config.yaml
num_hidden_layers: 15
hidden_size: 256
num_attention_heads: 4
num_key_value_heads: 4
head_dim: 64
intermediate_size: 768
vocab_size: 8192
hidden_act: "geglu"
norm: "rmsnorm"
norm_place: "peri"
norm_eps: 1e-05
positions: "rope"
rope_theta: 500000.0
rope_fraction: 1.0
qk_norm: false
attn_scale: 0.125
bias: "none"
tie_word_embeddings: true
parallel_block: false
extras: ["capped logits"]
init: "normal"
init_std_qkv: 0.0312
init_std_o: 0.0057
init_std_up: 0.0312
init_std_down: 0.0057
optimizer: "adamw"
learning_rate: 0.00124
beta1: 0.9
beta2: 0.98
weight_decay: 0.07
lr_head: 0.0103
max_grad_norm: 0.5
warmup_steps: 423
schedule: "wsd"
decay_fraction: 0.758
decay_shape: "linear"
final_lr_fraction: 0.05
batch_tokens: [16384, 32768, 65536]
max_seq_len: 1024
doc_mask: true
train_tokens: 303800000
max_steps: 8169
dataset: "wikipedia_en"
MLP neurons of a small language model. Each row is named by its layer, matrix (down: output weights) and neuron, and shows model dimensions 16-111. Each number is 500 + 25 x the weight over its row's rms, rounded and kept within 0 to 999. Numbers have three digits each. A neuron's up and down rows have the sign that makes its largest values positive.
A block is one neuron, or neurons of one layer that tend to fire together. After each block is what it responds to, as a language model described it from the Wikipedia text at the highest values.

L6.down387:474526474508453508520488502505507510492480527478497457508494453446473506527476527488496508483510486457526458506486501493464529461556513480467526489526484509487495509511457496523532517513531537487511552456514518463499500480508508497507514451514482564507516477539508455483508520516507528500
L6.down491:489490471533504488542456466537541465494453486528523495532486484548477462451511456522475466479490511526490465479515483523495528490475482544492485479565494508485549521474465505462515486503501502501451468482466530465454492551479528478500575527510512491511453494482473507479498509502475441544
L6.down494:503485516486538481525474527481525519484476514477536536515488499550434506496513500508460507477462471524477539443480467477523531482485515501484466489519507482489460494483500495512504513509476484502509484512556527487482517565507451480508504556511533496504495492445502464524533478517504475486
L6.down547:520526513530473471518468531501498442467530472491507462466505537532526482477500554508470495465513490534545503509510474492537463528516459523500450476496525500488488509505551479476491463455492514480494462511481517502515505519487471512483474531473505462481492491513481522520494488472462526512
L6.down551:446524478503481505469522516524504498507469487531546546503498474494434480489489515505546476491537491475480530458467501515494555503482495456495477504478518534466529539510499492515477525504491502478499502462527470503501505501490540508516513494514462514488487466534564503470508503477513485508
L6.down597:543504465525500504492502504478514489489510474506473496542527490499493534499541508502490475477495501522488500457515483506536501500514482522521438509516561466508515484470514479555501469474498521485488508527506479503482512524531490493521451516456484444493513475465500509476506457509490505467
L6.down638:514502523541532486452490472533516479508469559506523509498493490516436465503505452502525481468517503519446504513490517534456494518470482485482495529484495517487474504477469493503486534505521502509512486506491529534483488514455494549544465506505484481493489468517511477515499491500485514484
L6.down718:540500486491487537467492511490504489477514515533484467480516482500538509492523492518473483490502542552474514482502475467548485487496506502543542512477482479476534529520522524505505509486495499493443483493464504509574477467522479489456478476498517477507515541493514540501489503493491507460
Description: Name-piece starts

L3.down163:500508480509477551507488516498503514534531493452486504536491499528508489515535454513520475478455457492486522476525481497545504487482479523485477527482510530465513484528504512511506499524519507484510490480473467502532492496486518502486476493511499484471500536466501466496531510475461469482
L3.down203:524516480467491517488497496498502523506511501348546489549498508479476515508435482524489509527508555505522569534504485484474475483530509535518471513554507512510520437482512497519466485476514508495496460488498518496491469522496522533505488492491485529514511498498450484526499525484512469524
L3.down516:514548509546467506517522499513507499486499513469507539456460498526491503490512461532483488477517507509497539493505505500489498513539469515455484479499483474552515486454525487482492472489550515472504502488413491484486473488524509501541482483492462460521516518507513522515522472489509504532
L3.down752:536497498534521484477505450482498509466450462432484504528517497507526450502508535512502509481508519471469528487506449540531525524508551533513486509507501515545489479474533512533444529484481492490498495462534519493474493535488464495498492494471508471502491514550464523501517494463476536487
Description: Infobox field line breaks

L12.down614:507482471527476497507540485460513498497493519518501494503497468526498537503475477471494498513503524524551511488487524473495524499500523480472519556534484509467502507482540498487479510513507462444485484459525529453473510509493461486514477468476492551515470530502468520515494515478479533505
L12.down719:490486528499541521525519561487521498444480495482528483487468517505491487528495486522508479492532511545501492493489517536501532503452499479535492495553544538485525502508487520511536479565455470534478449532500460519450510530470512502503517510523526553497496488506487515518487501494527476447
Description: Surname opening fragments

L6.down151:456500508501511488543526541464526506568516514519500516485508506497473521539503477502496500521503544543508470485430506474493499506557563537504477492527459517535485506503473500512459497545495486508434515507556527496465467530505490512500513532526530479454493491503520524520471471543530448502
L6.down169:470484496449492491502539512516502519469470497471487512505504517509491519512485429555488495493480488508524474501484487551486501490503542469498497505504516517460491487505524540497489527475508521495500522460495498469548509495485535458449520492506465522503515501474506539463525474524483426487
L6.down391:530470479523513502438494529521468461473494521565513502494530514462512521510494501509508496489475492478534466522484529515508488486468492488471511520515583496487515542479507528498514501528484489532518454503523505505481506498533531494455537507456495470442505496505475537461490480525508506486
L6.down432:518520482478502486511505511445509492539494506508469489494527447471467527541522515508492519492485492506515498483465505477483471567490497502518513526493510474542523501473499499533528502507490507474536497501510467475520501509499496489507506492488442506517469481505491487528494558492548485461
L6.down538:474528507521525484547501526496505534479523507542436491476505537511532488472554518506490445468481515495454478485503460495510497512515535504532477502463524548564550485505503500476528498521520525510473520513478523533529530510477501511482511494502502461472533507465521541506502523501511485481
L6.down610:509539526497516485459475500484464476493536498524448454498539528508505468484539489516491502477508494560508494491526452483505484503504505531514471518552495518500537520503514481495510453496506511537474487522466515502511514490498497517473495483492492499495507535511461486481473482513491491531
L6.down726:526500522471487504500539451501467555507511461509554512517500515441472464490527541470486522503460484525498492466493514497490525492508503469458508465483502492487480525485492515527462547477465526462519469465492465488483478480502517498504479493472481516513487498495493487534507513496464487483
L6.down733:471465465542496497483532507504514529528460513576447525479456486501507457496527499472530493511513484519468517512486554520461551466520515473507495516507513505494506481504502536510476490538524514529498519459499496489506478512522492513516493539508485508493524505492520493494488467481523450558
Description: Wiki table row boundaries

L3.down26:505528481508515479480556504467507549505447491466502451534492501505498548525460497542509497518529472485543473501511493495467530467557505504479508535491525530515506502452484512512507548475519536522503483494501471494516471522485480513551497492547508496512468521527486508496476509484528496468
L3.down127:501494507518498498523507491447491546474484477493480556499491461530474521501469478487489503483493502482527489488439483519487516495513484451512504497503486524493457525419456538504458531523527533511519470528514498508486495515488490451540462539505518518535513549505454509501474446474506511470
L3.down681:525499499481489506537496504522476527481536469458478532473522493513498503509486501509529542486507499487505521533498491458521507496495490513495523449495503505476462501460511539500498536476464465494459425542507537495502501466499544532534473514518487518490499510532487517518513489460501524499
L3.down700:494477532498478534507517477545454498468494501493494502480524477464510501501477468507500494492489493488489523514501463551470515504471507497496454475485465527501480518466467512544478514524490477529460468481561536485510527516476497509528502487499480513523475526549487506510499451490510472505
Description: Word-initial name fragments

L12.down408:525470513537487506493537527518483517513486513524525517536468522489482464524517505505471531505472490480493498530478475499506541454471497514495497545519475459489532498449514507511485513501480522501477479508503488481499531476503536524490549553499465521475540488493519518545483527526499511439
L12.down658:491503438553485529490445552521541497550505486461488537458490455533487471501488482485507490487492511501496468512497519526514462477485516483512514512502529510457485475528491489510515460519514502525493477503526503489520511464537465518519526498540508481474510506531487514506499499503499517459
Description: Word-piece and row-start tokens

L6.down23:472516482540511522474523476556514536470491518469517527525470466477499536499490465496561484567490489534534526496496488450538492496497524506516490496491480527529481491468515472494500493514521475511499507479540511471579516514523467495526529471497487484503509473522482475505477516487503497543
L6.down211:542487508491497440508466537485455499501494502476502471504473497443503477514458525470519522563539507528522544525483503497505510490522497519517496493521488498520484505535507476530505463510486513501566519543483530531476483502476506514494477513510483531470499535495470496483480515494516508471
L6.down320:478438472531481527517499534467511494540504531495501499490499508478474498532479492522487509534495499519507504472503494516499516486502467538493543506498440475506520469527470450488497528488524478493529516535506476447500557508523484518481531534487472513506495484500474467461509531485497526507
L6.down385:499480483529507509474480489494467526514510464450468522463488533531497535491490487525505522498520499468445482529521500472534536518476494479547503516521494495506507500490542532504500510459540573547491501468490508490490486487500477498538533475490488504499506505500504501498565471470504452517
L6.down414:466482458485479450521482506516494524526525542516514521490519477528495470477468550523453513507517504508524506498484472527495493497505506525518486472515495524448503470496512479548531502489501503520503515497492490476501558511461485487536506536545497485500496484523479476503495476474479518558
L6.down542:477465511512475483497505533460484455498526498454488499483493475488547511494475538481486519533507487477516495483501483494546503494519481525502551494525490469531521515506490521507489510500541481511485477481544534471517536535544532502478519468448487476513520514452467469492519480514506563478
L6.down711:528518475496487484500501467485485498483551457480470463522532508513532513540507487525496499529517574557483497512482455499510515466523520504550501517518450504530466467499505442496514484477535539501536500471485508504497491506489470492440507473491530480473543529525484536480544499524507524525
L6.down742:461530434483505475499498502513504481509562473431443525509510524517516527547468526511509519548498511527513496509487504476504530471499533499530500499504440477514485506504507479513475518487534519473516513480531511479539533504532442488447521459517514515463505486499478490487510486516505516529
Description: Four-digit year tokens

L12.down45:460502486480495481497559509504442476498485512448527510532516499524498507523529538510493489470488488507488491509526494466493501507495460493514461510511477522447472517501511488474492461492517483469525504451502451504489509475461502482513549486466495537487512502521466457473538516484477489489
L12.down103:498514518512519496480503482488497483482482531481493518494478471517485533486462458485490531486504498531500484520515447503506469545502506505509499489484526551513460523498525487473520498453539483486506493520502540493543514493518463457508490497499519525529484530490530502515487520534511475535
Description: Years ending dates

L3.down193:465484514504492549500498523465486504471529505528513471506567518503484465493492503491507478528489485528515500562458488483474502498476519519514490507523490498498506474504504483491527546502487525513484522472532472514492494477492524497469524497498506484521483503512499480478491468527464461510
L3.down309:508500514502504480477509532481466540446497513475489453514508499491526465518526481496503513561490535480502500492527522484517517466545533514459500524511470565564485490486507511546517518513537517491496496478544545499489494543537502536516500510497525527503481509455456521513496476497497538511
L3.down455:497504464515495524477518524506520495490501489479471468466520473517479480467557496523511477507499488476509530503470496541503492503513506528491531545490530496461498529512525463495537546469519568445461509462527491501443452480512521491465568473522484500475435507532492489472520493488493538466
L3.down648:455480514507525506546483533445515525496477516484484457544514504527529476505493496500518450475469506498533529514516478526452500520524538514523509522535535502497500491528541460471521537464481573465507549519507460496515511508498503511446525467537501535462490514446498511448493501466490534491
Description: List bullet hyphens

L3.down66:502497517476461517508530492501518532484460495532479492500543478470502556512509550478495484469515490541496480549536466517506508496503492491521507493458505481522496519509506491536511463492522531477511479483519542552510504494464486514523511503480534486519500482556503518488535487501504473487
L3.down174:547489502512486503506525501502496467527521460463514489484525540481478546500531528479488509499476527552513488552515494530498514501491494488497512499503479531539513475517452466498514485468534496448516479486475475548484474461502499507504536498485525547491499428562534521516547493469504513507
L3.down270:491442513532486441514499494465553461469464528380499505517512520497431500529472512531501509478491481510522487499517542514521516519496527516472500527532512474513513485529451503477508501508498522495517492472480480515449463531462492516500497515499498525501505437513508509507518499506517507489
L3.down425:541503468472511501481517511480504445484484465435499464519503531513514544491558507495480509510487553562501479541504493519546524521494529485514503496493484493503528482521483491509520489456544520496517454492477506532482488502533503471500540508489536516508502453511503535523546541455536486506
Description: Four-digit year numbers